python train.py --n_head=4 --vocab_size=1024 --rope_base=10000.0 --rope_fraction=1.0 --tie_embeddings=false --init_std_o=0.0 --lr=0.00117 --beta1=0.9 --dataset="wikipedia_en"
MLP neurons of a small language model. Each row is named by its layer, matrix (gate and up: input weights) and neuron, and shows model dimensions 48-239. Each number is 128 + 32 x the weight over its row's rms, rounded and kept within 0 to 255. Numbers have three digits each. A neuron's up and down rows have the sign that makes its largest values positive.
Before each neuron's rows, "fires after" lists the tokens most often just before its 100 highest values on Wikipedia text that the model never trained on. A number after a token or word is its count.

fires after: " K" 18, " m" 15, " M" 10, " C" 7, " B" 7, " F" 7
L3.gate40:147125085139114109166136117143134155143102126168111084141119122121124163131194078200109067066141132131109139151126161219110075089051159132093080127079101149119130144120122103109123159133112121121101134114164158154151133122145088130156124110115091184152138152144125119130127171147120219143138165130127168102112148100096125087147144116113178104145115202081172172156132100152149134189126129114154188123106156120197092081076158112112137110132079109137122071144113151170148151176155074121124101174123125135159162132145152174164130201112102096091134205092144123088107140124085144106
L3.up40:163122083101154157118185108204126125157131149145099100141087101104093160169147165157095097074134141147162120075106159207113121095137142110140119166104193167094100139152120130111092151135138115137135134123184079157135119144095143116147122121097129168197177129146150059106131144091157162160125107130153082093143126102121143091113133113159158136145130155145104148138088106070116132193120105127076121084111141099167085124080188142093118100166108193144110090118113120131140200180145163112117127172131133099149164139182158141134124180103153117120131132130177160108144170203081080092

fires after: " kn" 18, ":" 14, " st" 8, " T" 5, " d" 5, " D" 5
L4.gate403:147124102147089109103180127158092108119153136118126129149101087131069141095194136143168109105128136118072106092092092180036125117121163128118163157091081131099144084130146074085078135113117146170154161142117122149122129100154155082131088140125112147137156136160105082167140142153104130154104102097148128176124100121161175147103105111144098079126080090118167149110119112132098175046161114180157107111116189121124079164164146132110118148151160089122099167095185134154099101147093150134121131109117124116161139139144133150181167128110153181203087146113069079112118121160105178082
L4.up403:137099101135124158130145067088131135113162099133147160070083188095183126117083080145106170173148120114108108083164103121112108120083082062211142099173167093070099157132112084150102084120093172122094094143102134130098151149125095128066148122093137082102119107063154133164184104144127118162133157120163135158159094054092142125127160150178173176163157131175091100054087132106132135115151153094125128115100131161088108173096118168173159118084161181139111115119140146115149161159094188131130058154101071165128164101102093109147108041121099118133148084150113177111163122109193171160

fires after: " " 20, " d" 19, " l" 17, " M" 9, " F" 5
L6.gate278:137125100171105100087138123081128091140099114147141107107137178152106125052131118127130073111183058143150111081185174138148106135146191113176195151131103072128163167138167057107094118205127166105170130120110144127049099110157127075165118138106122163129138123176095117118076145138065153183123091109092169127105119119124049154122159072115096116099150186123117172085125114130115151162140126154104087110128139102114101157130130119081128147167121109126210153095115156136130145083164113114105054167103086079123117132056053131119221175157140116091121128129105150129103150130139125192
L6.up278:139120148162168141127127129143143163101139124183142178150160126148139094177157119161070106120091115160080095090089138125121162124119091165107075136118162083104165066110184159100156083132139120135159133081171096114081160180117149131105109163183178193153166094105132189101135139138115113152130137147117159173089105137148155170235150150107117085127155144103106171125119182099096150133120060084115086129052157098134178125151108046104115128136180120163172101145151114066110153093142128105153130108113143097035133129147110138105092096122168125115161147106116193124123137094148106133

fires after: " st" 28, " St" 19, " w" 12, "v" 11, " R" 6, " r" 5
L4.gate354:134148126095063143167101124113106164092122150204115075160077115133173093128128138134117146136170148081076137178107143143153124157196144128055165164082123105118090149137172180154182110156074146130154098085132062127019127079157108155077148142121141121099102093172156147114135119130104151109113122129118116191167122168046145084129114124167159129127101163152134103111136115119100144092102090099168106136126121157113123149147118125157129112152081080134133086200128112128083107139125081130117143127098140151197140092148188110178078116109177179099117168147115157099134091164119132182
L4.up354:086107158140075101127164127110130128124143121145107158094131052147146164110099111126133123181178078102107153169105135157168113134078048142131162144158126141112113116117121164116082085092113126166163123147174172095159060103102109139150152114080109177177134125158073117096134128128133141159126158096111167147103111138126115122133123156180140109150168174161118131121129091113144215108102198092155206202129162130120128164103071161124097159188199146138079117067106184147135087084137103116127147106107078122056089115159101187107157117097078123106117074071092038114128125125165065119

fires after: " t" 16, " j" 15, " J" 13, "J" 7, "enn" 4, "on" 4
L3.gate274:157080160108159130141068128121082096140160147137115124197130142121133126062061076082165159164105115194171104137135139130158122137100141192155125090124149137096111126129114135123130106137148141159115137110090153108157167152101119134115121104104144090131070073078153152105144150095095120079127147119130084103165129093046117091112184116170167141155182136095145103174163163107083129138142162122151094111111135099173089146140077083125092148143102076127175130113093064045163055169135076113076102187127129083151080142130159124146105128160144095141123140193092194141145113082178129070
L3.up274:110158075162136139107123124137126126153131163128153211151158091168131133087114119147150040142089060162147157128082149082154163182153036121073087126144120136094094159111154030112137126114151175149126040138145165141107160143124118211182138135185134158127083103165137123110102117139136146154178112093159158172141113112124166038086121150168139124137129145137088194131106128148090134128168167077130104154135120179106162118205068121169160173134159168126128164113137124149131118110168125124148129118119093123106104110150155117053126112090078128123124108166092123071154142156113186180

fires after: " m" 20, " t" 16, " M" 14, " T" 11, " c" 5, " n" 5
L3.gate396:052088085187116130096129151201189141145086118151120142161135152097147112122157155145154158107158079146085125152186138146122107089098171119133115121110116148163188110122132103119088133137152126186078152087066087102070079096095163099117127213119137103122110105090129078159184166132154146143128126124180122149158117053135115116166126181133140101146109070142133120088089088126095170169114146141161138158132143047148042152115138130137111107145107134094186142168125102156141147150145156134144139147095148042111141153073137172154168102147179078123137169115144090088154106181128213104
L3.up396:085128081178160131110052087199186126084145126136127154175132128161166117089144145190092181123143133103087199083117112114175119123153112192181108109077154126142161092160156135115122120125106120137057157135115122105119127177104156170115159194164115115136093096117130079085162153145174163128129147164140114115166143088116178138119125150213170119152145111096141100127179090114159103125114179030114141122104111097109093096145102161097126159103126151174101145170105142098144122129085150123145200153161100130116159141145155160129092123129123110125090171101154150146149151184162106105

fires after: " \"" 16, "==" 14, "\n\n" 12, "==\n" 11, "===" 11, " =\n\n" 9
L3.gate628:139114062150135098084114111128165120080190161124106121111097105111167113184137129140149096099170139137113127160149143135112074161109092109172125097150106161109140147127148119136117108125122144100136053178066153158069074096179056080103127174112176119113165112146166139138165117168143083101136099123121154090127122134123098108145101185157164061103065163146134116092152090128095139118139135068177162123138106158155133042107060142177151133081147137125130079137164179213093022209111142165151145138124104107087151102118129132137148144151119131169108095115094089142128149150120143062
L3.up628:149100117138152133085133164203190108104255130158181103125055072154151159105148151143168128128157115092080134149166114182144126125169093131182153109119084136172152113133164064140124151129166088136090102178107146107101121055141169102179119091121109156160146099152182134158129069131138131136133114158157130147130146128123118166194133139188096147131164129116127158144138112128131205146156154127127130128132055074091216055104099121107115114090149128132147127087119125121121121155133138128110120168088117138079116108177170135117133152196132112118126153129143164106146056134113089144

fires after: "==" 20, "===" 20, "\n\n" 12, ".\n\n" 12, "==\n\n" 7
L3.gate622:138095092106170145106087117130151141118173157117161117171147163151155153144151105116111136123089071122081094067193079165080076147111157108157115079052099119200108186037152138104123144134083111144202168145138177130111124140140055112077118113123138072119094104148132128171157134110081129160165117094141120072134156138112139115124086155132138128147109181142139143088154110115115107138136177116169179130116100168074203116106129091120187141062129094178087098176146190086158084154121106114150090081092154130130169126093159062096070151122108143191101088125114107110171178120109114107
L3.up622:136114112184118141157145150121136078103151156187170061118133092088047118175112098149126208085097097143155132225201131119083085123129084131131120144122131111103154127096164137160123139065135135199112076160098103132139182120118136087174179159076153092149181136107100159064152043144101130130157116204116136133131104059093077140132069133171078142116116132127100200151174080167136134146183117088152122163127089093126119114151107145123111139104128145097149135096061146091171095163187126126134147095144140153155146084190124167152061108149116123141147158109147123141114111073165089148

fires after: " R" 50, "R" 9, "o" 6, "u" 4
L4.gate100:160123154164087084130122126095166153090088097116095147091109145110065120119093081098156060140129182109099139139132114151098075135148134187114134157111120131158148133183124158132146122131112147073165107143064103102095118098154121163155161136127083119133189153129105098158114190142137172160152088163151108119124142097138126086134103107110129084132124130126149144138129174130150161132135138174100144137169162099104117157122058123132103143152173070116149111098086143141115208104154160152135185125099167135171169154137191080199139189130109115066131106165057122156139170205143077169
L4.up100:152141127168118079097088184147125114104154119123155135101082104201098156140168091079156147142122149035123190096169124144152081157075081109046150102102157108133071134098164100128115108151173128144095111116144083135115153147066109168127090055171142175126097121097149111197119123181129158148130161149170146174169116105078183080098168125125086177101121171098117127154155084145118120154110108125208126113153156162149129154084099113116105160123097158132223172158149111157163140107098058122135113138158200111146084156145144149117103164118165104195171139126078129098181112066154128142

fires after: " ab" 12, " C" 10, " E" 10, " J" 7, " M" 7, "em" 7
L3.gate314:151151115165118177182137158165156062128067167073166100143199217055117119070166146157106109114110115134079163143135160163139152159057136147098133108115023079141108107157114128113117160136111089123118138141083162102134106124161132151172156099133075117109126088134111159126129164153119138112152154149102141131134168118094130107166111093162183175104075180096121177142113126163120117146155163148177134139164131120120087097118153098190153121063098139160123156113085150083126171096159067151122111127144146135152167149125082148190187164157148067101123123125147073139155124150132165107
L3.up314:170141134126117164188195127152135108137121206117135155129196166100116104124156149116127125136122124146081149134090125146115196101139100133077160159141131075131087101160139157088131138143144087204102098185136088109151131177099159160187139084157103188108144062121067093117146094122154119124170131131082091118173148138089152095139093121196136159097073128117062155163092115133101074112149129080123046141178104101058115122107139141152163118101099185096100152129141087105086136084128155137132180098135140165139173139178105156141161140139139075157100100121154098160171105159140120116

fires after: " Th" 16, " N" 9, " n" 8, "em" 7, "y" 5, "l" 5
L3.gate423:093138154151139201073104121111085169090161104127110137086143129119155124180129082106119147086113109149166175162133138120138125129121113136111077112062149100145168166119188127127127077100122101097155107116107146138067143095093144091159155158116118099182117199130116150159105111147180159092083082106070154156060094115114161145102123168122136128103114139087126099186060121112138138130111144158139135133182165168141161182141129161176108112120168160121063125143116140180139088105096131120129115129171120086086092065103087103160158090128189112168121034142146100109088129157189099136
L3.up423:083100095094092184165126160131163123094138102190132084143156181144104097095111117141165086089145127138105242119194123162139117099122105134135150124061066119181148102066187119139129099113070109142135109078156089081146064133086149102141151157132107083155108130150144131107108129069232157146065138169135120140071085100148177165147128133115138134049126138131085137086079113127156106136170167121161111123157130157050129094111146103171094126161194121161146088128153115199116138084180097115122152101138111103125153168065100132078132144123112099159096128086109125135108091148163132143

fires after: " st" 11, " Cent" 11, "ur" 10, " pro" 9, " w" 9, "ent" 5
L8.gate196:130137133153111165077192098114117177135157101106139126109112176062069125136091166140136130137126101112094130168172169126100138113122114090134143100128113120173158128109140151145137127094090130173111103114098111142082149053132073128131162167124164069144112125140103140153185110162066150138117156194108163146138107192118131171119128162093106144104145123192152128068092176115143179129155122171145099138168157086092103092181148138174089145140124134128183123133056112109120103129153112103106116128113117158123117109086120147154129126114179136035113153067115127128122177165153163143
L8.up196:122148175064109144167101112114179157086107123208083055132109152172116129157153138093153190131097096163112091147094132115130146154155137064110147112121176127152114141150091126106085074093117108116123137115180170131106132153109172108161094102116168142080140147130101102177153126123217146119161213152208184152139152129106131096082114101086107090126120111147099125068114130091114107097163123169105115161065094138109171140124143124150119116120106161094167141139178046139094092130113164173127176149138155158109097127117145157106135177073107181109100096155073071131120124123138167170

fires after: " w" 22, " pro" 19, "o" 10, " h" 10
L6.gate435:207131163117163143157143162063098136128111122121126123173117103118186185122088129165133157144144105158064098185116173102122144099082119139119165117110106162176162165150127144087103066100137178115143157063142071127093133137141174127141104089107124161115145131104150099160174088119126172162104142163102108080119099173151141123116102178080157152153145174170111118126146177126153106139104070106116109134110087149122081126123097169163167073094114160156166138134149161191124081128132129109176095111100166110190092159116136172102142155135166118104088067131070092083100120161139154162
L6.up435:128095165113146068175166103155154093093073109174145143154166145149131177114142118149099154090093123158116056116173116096162091146199111055126194143136179134124137155156200148102188161134123167075066133110159137126108122153144130057071142131148100209120098146115089073174127178151086101095085171168106136179141115158095139157111108133088174127071114148128167064131192076201156087124140111210077100127056140110104140161141081138119116104095126152113125159130171106100123137135134116124111146142105113119120122139155106128093147116150091121204123135133142105129106148124160134131

fires after: "e" 10, "b" 9, " d" 9, "m" 8, " D" 8, "st" 7
L3.gate135:111130166124103119130167097145080132173086122117155110093114098154118159108135124178145115129127067157100081123040081165127110096175126104153143127139123149091105136115093122084127140165112085105086197102169088143103063143149100117114075119117116134104138147101105073170141145133134114158058135066128147164148181127151171101155151162081095194073180094117119118133134084110165148048066126163133077139152222113136121209106168092177061132176131159111137161119177086085135170113123141103154170171171118168138096104185112171118146120105152165136139179132055185027166089099169140137
L3.up135:189084100153159183124202162108121078128119120102141124131138102126105077123127082096128112152162097174109079145101092160098140085126137116156106126047147124148137086055140166112081116109108117157125134170104141145152113165137153142125087217144126112166105157085147135175116095135143134107121108175155102151119140118166121138090106108144113174051198124143149176184105104069128086160136141135089121140037126143171101160117114088133148124100151121130148096116099127078160158178169068112135116125160091163103164120104109186151126090202097079165115167163137166121194074112136168130

fires after: ".\n\n" 25, "==\n" 17, "\n\n" 12, " \"" 12
L3.gate195:174108133145092104097091201196144170136153157141134126149154066104161160079090072086123144118096094141120091088114115179176155169172049103079139080171106105160172138128154104059118106132126079144162126234138137125143131046185084119138150192148142111137072132160064090138158122106114080119132116166122144101123156099147122155127086119133144089133093128112139132118093119140134135143148140090142159131101104098146146114123170123156190172070129184155150126092178206133160136179142086107134120108153095119117156112177116132165185094165110175135122116146179118090135100131123131125
L3.up195:138099111085096090096186160134125104064178126166152087143151124121165110072101122133125209139105114089118163094156067150139112084181109109102145113111133111116112157113139161066128147078131152114104079191126111120114211094135097093135138146119162120182123065132168122081139085130102113140107030162173190147136101101096136101146133135192144153114144116125111142103184054118143093145165141072116120109107068113080119113165090203167150152117187137117162079078142205119170147094103115086147138152106126190117152095108127146133074127131156127087124079084142157132167108132111147113

fires after: " the" 35, " The" 6, " of" 5, "The" 4, " in" 4
L3.gate564:117125131139103115142160098067132138161101096154205070120088151191100085157155134095100110205092190091133179132123166160175087060144145135125129187102114109084121174160120102147101139164111141155088167095086127121091160146087117103142125131146097176105170128156146195140157126136197147183158108171120111177140090143111127159128125144128107173170143092163135106157181102140152149061108125125139074142132138143115142174103107154130058147167140079131112146088111117092128100094126166137140154145107095136161137096140102132120128114109169077104154106103099150148101134125105170154
L3.up564:111133160118141165127047225111122138165126137059126142123088146132195103093138109135108063122120136128118124134095144112118154160135140118092060132160091127120163115127104083173155055166121099115167196119090134135157104173153169149135118182104116082043129165116105099150157157161133149114134149074107091116119121114155148144154108149071109087155139120152190129162077182177175152131112118138121192138132153133139173096106141147155118124133104135139139148140184104139128099130085168112114092135140080078091102140127054110175201112140176166174120128142069123097118177153179085090

fires after: " S" 19, " h" 12, " s" 11, "os" 9, "-" 5, "w" 5
L4.gate421:119099112140140170157051107150105109142082136135173117100085121110143121115095057111176126188146156104117080143142138149044064138113156130152120109036095122129179137153110124137141121152042161138156120114161155136114101165128116148122206126140112133123135154113125162111101118153142132072142131146126122138186168073093139092160144124105096092156107186101116107130062203149127105100129147066089076131135153154162156124130098118093172144079179129081130109062146139148132153175146093115127105120175145115117109101112135088106098117139169163164116091154066095107146066182080068111
L4.up421:118113117156155063174136141123113087131206212148122137055136081133141120186104152087128145125120125128111174149143086113165160150084067093129205120131138157132120112130106115142134078122110192158163100121171172159150126130087109146157212084138113173134109112147109147137121132190121141119125142128167086158148141098140115170128141143153172118124121139122139112115167185117075195119083070059186132111139100119112149093033136084121130145090143114112149124084090131171108137132153128168122136112091072138136115119145080084119155135088087155110133099132122115102171108125098082078

fires after: " s" 42, " l" 9, "a" 9, " m" 7, " S" 5, "urn" 4
L4.gate440:162098142157109138100154055117096129106117167091116104105127140033143106084116072136114179097136125097125122131118143097075123114102158108102110069145115132130125117162073201174139143124141168101089092123154111159117161087154120123099175106147156054113097141154106133112116142192154099099141143096069141084176161100122134109095120113158129101138107086155089109152139179130083100064145137125140105109100137077177096081113129121144092114070142140132149127126022150179100172177086075132112131167133131106134151127147140147130083103097197083120079108159122127189115140191067111089
L4.up440:137185109140195151091130130136142108130104110183144134078141129151125138079082113137111118129089095122129136161047134140120183109188150106159071125074140160139144130177154158094089117133122145143163111113146102157140141155146125143145117139115176098095116120125128121135197137089069105165094152078117119109125124157131123077087087178053113133121101119137141112089116148109148159074091114102163078188103181138140106177086162132157140142123137116083063140200108154127140169137154101166127117103102075153155086118163170073069119094155128152181126091123090137134201091124147116136

fires after: " st" 15, ":" 13, " St" 12, " F" 8, "p" 7, " M" 7
L4.gate49:182145095152197138114184154098144132093184140110113155114101130155086135085104134168140084098183129120158131196140142135130102129123141163142142124121119087116144154082190118110126100110086186172186070091137126119154114139167092198147113121147135181127098082134159093133129119141108105154122122080179156100142100151103117172120192189171182128158093108129124098092126118070078153200137152111177112167089153141173147145108089072151144107099108100153173132196170156207110145112117133122114123130101106146081150155177154238161133220091109081122147092132123135148091095166150112097
L4.up49:161147134112092104160160172116199127129111180125110094116071087139148167123113116090125115109154118123074136098106091145067140084127142136070166122152132152149087113173108081056087070106079186182145142135165098109173108088189143153138099112099101112177107168142100128133138109127105138114146065136111115165153097116163129095191144121155122164159150090133097106098075071116205139159113142160107152098134206111059133150161148132122081101137194091158135106120120162125155133127161118149142160067168104125102170098103078071092137129104138147088152067053127141058223123143158174174

fires after: " c" 16, "ce" 15, " H" 13, " m" 12, " h" 8, "o" 8
L10.gate337:106125194192146153131165141154065119158072066084174118104072122105115146150102146139169122163079136186147141115122083122086089126107147108156079063161147132128105123090157110116096127174131144116187155137130101151107109090162095147109119163124176154128155099134128170175167139134109203101155171148154134162125099118165157138122107178135190156115130137149145108142139175139086123089140157082146183165143174100146082117159111091158115122096134136116135131134113186140119153105124102130127112140166072114149065148124183177113070156166151164140149135105107217128097103105182150110
L10.up337:139122083125083123094146125136104178112148136128112104114097221170117150094177117126149172081120146190093152117130166101095148118135094115208078096073095091076164078098154126064124168150147150069151135170136099153154110070154201163126127116171108121126140094116092204230106173102114135103160161176156096116127139118133109137169117170144181130142099130116120083121149112134109141087135074112173108183111146150067146151093127089102108186105153149098125085059117126138140131090114144190154158160123092142114066126165181157072148187166132102151149108111116126152104108129129136123

fires after: "ost" 14, " part" 14, "ord" 10, "art" 9, "am" 6, "ep" 5
L6.gate113:180160127163074233149102192156167144161080137110125093161116085116114105119129145180119131198103160093090094137064107150130163066175148113075142147084103149197159055142107118113153117178110092160128121093119104123099148122135079105100134121122087142039106138068168158153176098143202144162143182117071188137150148128132095138132115106138140164144136114148162074142155161131137113084115150115184084120137107064126113101171138120169150130123164091165135150172134173131081087103098129139095121156131157165127199145069158131136110162124132084093105157153146115140106151126150165098
L6.up113:144116122111097163142139131092125113132138078048119108155111118094128160124076157111137176184093217137132150162116147157181128168140092043081158113084102159156114110129084138155061146175149134080146122066143124099162141119090137110146084107144163150134115102104161065141126195140129145138119111077135133103083141135155115112061126104113092122068160152171150123118167116092121087112053189129111109088120083132159096090148082206138094134184122155167117128155120161101156127188110098113156136092191140138139161142145096131113049138142148168118126116150124138205131164135057174171

fires after: " s" 56, "S" 14, "a" 7, "u" 7, " S" 5
L3.gate485:153111114162171097167094089119139133167123162118139174112119098122185217105068115136125134131147125146129137145118136144171163149146109089105121167132131162105069103097082105144080149131154168139074132088154145118140080101114146105132158114090085110152110113105133101160073127168135128181167176085127138171186124108145099100135128157126136193161103130133117107140138107131108120068116164131160116133124175179121102155162148147156105094107170144091191154121140152149072142133100145132125062156134161130119059103055168155105049097117113070143119079120099047151061142129096088127
L3.up485:140093111144111122181155135140141141109119132151124146119104128150135127189180138124111113114137114108130135120120041127119125128107096084091164143133089117157122122102128137131105116084112102162102141146155187079088127144125086168197127148139114129129128105053145120149149118126145110123142131114122165159166128143191117111111109165167112127169111047141112159186122175143113142159103123104107092133165139143153097117085129209114116146095165197107139112088136126211088048113126186150099157111119109178064166151134138101112139094075045128162134089101121106117142106086074068153

fires after: "e" 16, " H" 11, "u" 9, " Th" 6, "i" 6, " h" 5
L6.gate324:090114154159142121103117128147133112144040079125126136119122171140096114114097112123162145130131104110205198054084156141095063104158109149131135109127165117136082143133191116117163082118184128132164121140100148135087103111148147052142166187120084136129118114120135186134121151124139170190129183123131106131189102148109154089151115177131125093142103102125123129180187120190168124129112115177146188158108096139195153143094122086113125153065144118115160135154151124121108203136145065102099088207080159119146116111118163177152189099155140124064141209092120124173133142127198139148
L6.up324:104146168105142111154065135115125140103162215110155190074138184130200119129168119148159149133090102171107103171081151140093165096098107140172094166124143084120132124102066190127172105124133119120135076142110104077127130138200120144177158140078164144085113113102120101134137081131157068099156137048154122148130084119121137176177115119164081120169056137128116110127120123104112132188118142093183117221082107128114133186122091152129113147163097107040115102092131122092100114144091147131153165196114134151130090147124155121068125142115103087118161118116073142162141083115121136112

fires after: "a" 12, " n" 12, " Th" 11, " se" 9, " Te" 9, "ign" 5
L4.gate452:114157158122136162137137132130117175102099127142120143142159125141159105129113121138130193055077122107146160146152077129135057096142159148130139150042158087134170149099092079192132091061099165105068120106141104116108092100136129144118145166163140132140112122118150157098107157145084121102094188125097142096124102085109152119118109082112153093236109126165125069112152129093137113143145095181132134093133180110211117134144117112173052125125105094139113145076090081131135142123089105143147087163169094140050134124071167139149148116141105078206141110167047149108162068123162173169
L4.up452:171114099125125139162150138140099162126145149091114101118118109139133120133077064103110123090106091122167114117148117132110098089166109141223177147067179062161119179082159128144108041072109104182139125075173109120158135142088125142137165168153131176150110174134115144173163082120114146121070113122090167159128110080116125101113147093096159088096110099105053092155157084117135131100105110106100099078104144127167122176095128122172130138116122142113131130124191072135097110089072175123143089148097081178069130142104139089105168082147076122122149135135105164060166056117108146160

fires after: " m" 21, ".\n\n" 12, "\n\n" 11, " F" 6
L3.gate400:082126094144147188154118127092146166154133090076133047103161096057113074093085076140091146050139164098096131146112144139176132115183163150048124173071171118050143133138117083101108099090180090132137116131129120153125091131161143090120115154100106131146093214154106114137155152107110106125147102146122104161091124099103160149086138159096199074138138132203097139079191146146108133134113170050116137124108160125114089094168115156145138150117153151158102086137096187108123159207129104073134137156130163164132104173211102153136082147086062080101183138170135162139125119117125087107
L3.up400:114134101127071061125134110101124148081090203143143109123140182073148132117123156106118169133176130173068159122116099160135143075080109125111145139109093181130123108120217125095184141074090100109101137124113101175138153057094065166089089114155164073150076128166158091101195168155080113155149096122141124149119142110117087076181111175135136133076090137114155101097141163128185178137138096097178151123158124070097092122149065077123143132097064105172163150089132139123185098160142096140152167162103143127104154176118136181160190158136154151093176137097126130097118157145165119184

fires after: " S" 25, "o" 20, "a" 10, " s" 10, "le" 5, " B" 5
L3.gate12:067109150126119126099061078150103104129101184150113135161093112136149149190100124135092132105138173126167161115064123146136138157157144083123096140120138141145122132132091102076116084140173095131087162144161082152186102145134151111114143158143132105106169087117125115111151177235159189100133119074109115152124123152121189108111137131066129088165101118172145140146220164093166118086104137093143146109122198126166094139087131122086159138147119118134131142174075118159090160156102138169116137142119080108123123114194127192138112118137118127180061134109099139112097115120117010065
L3.up12:126121092089159108049111143133079124137149131143125118137105158160113133028111169132092164125129122124148098122149095074138127151126162167121084075137138128107184114149131183078193137106127189165163128084113154158170133135108111072157144140146111111143079103047123087129117148121087105147066133121074180130104144094155150169172074095138157110126106094120139169141092144135112132098152111181200154088161118098082158131191117139108108105146171154120079102126113139110061159120169122126144154085159069078081126108123115050072089093129134152146116130135112114132145094148104136097

fires after: " R" 16, " D" 13, " E" 11, "o" 7, "e" 6, " " 6
L6.gate401:168178183142118119107176143105123139208130117156116167090138143219106117109175159119110084089097104125127117142143129087112179135092135108136075134131091110107077102159153155110192117161154112063135162123117112119116142125215133150155223164122067159086127090123122114132102124142097082154149133130171194128203065142145166104137167162057104114121104159125143147112147231157147087077174118107120095138099113170155117157132123110115161143155084093099173130131108126182068143149113135143109127134097116104074148120140171137110136166132119093127166177096025177130134116120154134161
L6.up401:149158087068105126137082079099139083125109086153147155094143124149139138078139167136163196079150137132132127131120107098215113076089103111140143131076152074070084136130135090146077162155163170132168147131126156101135119174168142078154119088131137137164175102087150136155133111157076158118098149163130143141167127160148177156183170172133145183148127138158161073107128147082105130142211118181137150130142255132169086082047134128125125116125130116181124101105146110105115181134156081112139108153099156186138075118158175132155111159141133083156177157142114124121146123107143106168

fires after: " f" 17, " c" 11, " " 11, " J" 10, " b" 9, " M" 6
L6.gate641:117125110141084142101144133062126166096088085141149162135099191170156127108128108067127111133158082083149138110171165126126154127111155167142107183160112148153116132116135078110127116189195166100099178119124125147054120114171130133149161143097160140094167119186085086151104100112100144058147162186068103112148061154153097150135141137136140132132076172151192145094175112126167128131140164152160084080102180113142087115117115153209128154083083161158149120097117131087062126153159132118100130149090094141078124154146131206115183100131095114190103136100107074131154204100136143184
L6.up641:143173152153111152074196117096082108174140139111125128143119142169154100141123110147105075134114145072118154154077107145218151089142169145062113078134117116089104188102086143083108141184131131125112179167131126118159132140111108136166172128158114163095190128077118117063073096107137101102155181125122172041109113137123133175132097114127146141078135148129190139137121117141085078115093114089106082090172113166154118113066150085137115155149108145127148187125093114112159073145185156102118110134132067118125107207132123104091123117104120071108210099125099172123130154153127154128

fires after: " R" 22, " E" 14, "our" 13, " r" 12, " ra" 8, " C" 6
L4.gate660:104180167128115162167131169124141095106112176144100087165187109111154193088155131142224101120061162106120122113138192158120173095139108178091121158082097158098139079193099100138082125088042125129106135107099161145175120132177137097110131128144140151075129116164105133096089082133181126122157159104147119096071103168096125108120084148087177123148109133160088110104093093064090145130116124180134076199164119179098127109104101144093136165143182118137090080126053121133074151109168079089075109182091129135149126156136108136077182167073120090132105075156068055147163107141133132112
L4.up660:085141084137085159140088117119129097136096173102136148131161140080090127118134126106157179151079143115103123143094183125138198062168078159132115173090174079087128095152086099086144051199175101184154197127124136171153131170130174150127135135122160173138147083142120112124191048123133168133128175145092053071140093172097114120106149126132146138152133151154114103158114047105089125117089133073114099140141147117176120080117127192078156127136111150109120107184120079103102127133124112109122126114105210068168140099199135133107158149139065071156149141171113107139103115132183148117

fires after: " j" 15, " J" 11, " was" 10, " ne" 6, " e" 6, "as" 6
L4.gate24:065107091191146178136085080118050130156124135102141127098139157079126153051136132054135096132119143152103129102134130160178184105138124182117114110131106055080137115143109099158122135099152130178060146084086155157094147087140082161123098169139152136191139106149170175118145141123089107138135118121176091130168127137133108161136121145136146154103145167114155118085083123123083077130086165113135093100073073146214138091088133128152173165107110068165158116128124118084130082194110128117105111200175103159168171173079145125182077138165149148150094147185119146123152150145107143125
L4.up24:135074098145106191110169127095084143115116101117146199129121123082155149149123107114179072169140156115153105108103125098212173062125113141179059162136109074093135115150105059142136118121178141119114161106053137156181119158126116159162159117156196139128143193125129088119112157098085155129168124136118156102100079173142145105171124144093185106120166096124107096122155102065125148161081108129079115104122091083125107088086094141113108092145157128096143100122164129091118172133140148115126110141141075160147148154122097114144180132156108205104099134130135178123132209175167073152

fires after: "b" 11, "o" 11, " b" 9, "le" 9, " B" 8, " R" 8
L6.gate376:083138130107138104190101099122217130158034097090140137061064085151167102060105136122110168129079124082088113094096080151166102144113116105135135126157073075144160176163118126088124120142127113090161168130128109089112090132210146098124159172094074162101121129060130121119065106116088181097110137143099191146111177145119172080133102100184139091155129133146117085140139153086114102161153064125126143188117160063141094121098151168196154084110159124162142129169110143114098142150081125152131088149089114174116151099143161081157097168152109128088130091105140154138087204132151138154
L6.up376:163101157113140114108138134153123106122108131090203107129054090226112111075157157149146099136138156066089085161149174123152132125070143108172150079106054131099103126131148105122146120118069136070119186126202122136169087143176126108111195158133147108109124083095094097108126149206100097119144123145133140154120162194150076182117084119095132120088101132125163156134121099130091092174095105178160126140176118119168139122079139140128147108120106131132156129085133109164171087156131107096124113107112150110178086090143139089116191177116151146174153170067148160066121098062171104100

fires after: " m" 43, " rem" 16, " bec" 7, ":" 7, " M" 6, " s" 6
L4.gate558:065120051184136148147140122125127143203084112063138119086130137093113150083155118147135138082134172153113133133137162125150121180166205160123098091130143127163134119107153133079128165168108158133083133150122132133173167133111133073114100148138124146120124150094099118127145138144152140109162113115096137104149121135091119135129124094108128183099052095106149142094087153140104179119177167123167138141091101141107115150154094050122185096106128142083155084134138199187158131114122153093078127137157168077183161121092066129129154185125161128127209170052204146113092081189140121100
L4.up558:094100067151153117154109100185088120113161077159120139141096165154116061199157074153102125120154101115122115137123141101123143130120143117141104108142094137084125168122073190147145109106044119133146155148115111107153143118086131073153153112107158119169157154084151089103205150114122106132159133116121155153105107114082152160121096128149126156114171142147188120126175110084196189215115120120145167079084133114114142087072098124079157100133121149117165102151126151160145109168156154089124095184097062122141138106111129205154098152140113132105139132107128108116113154125127075082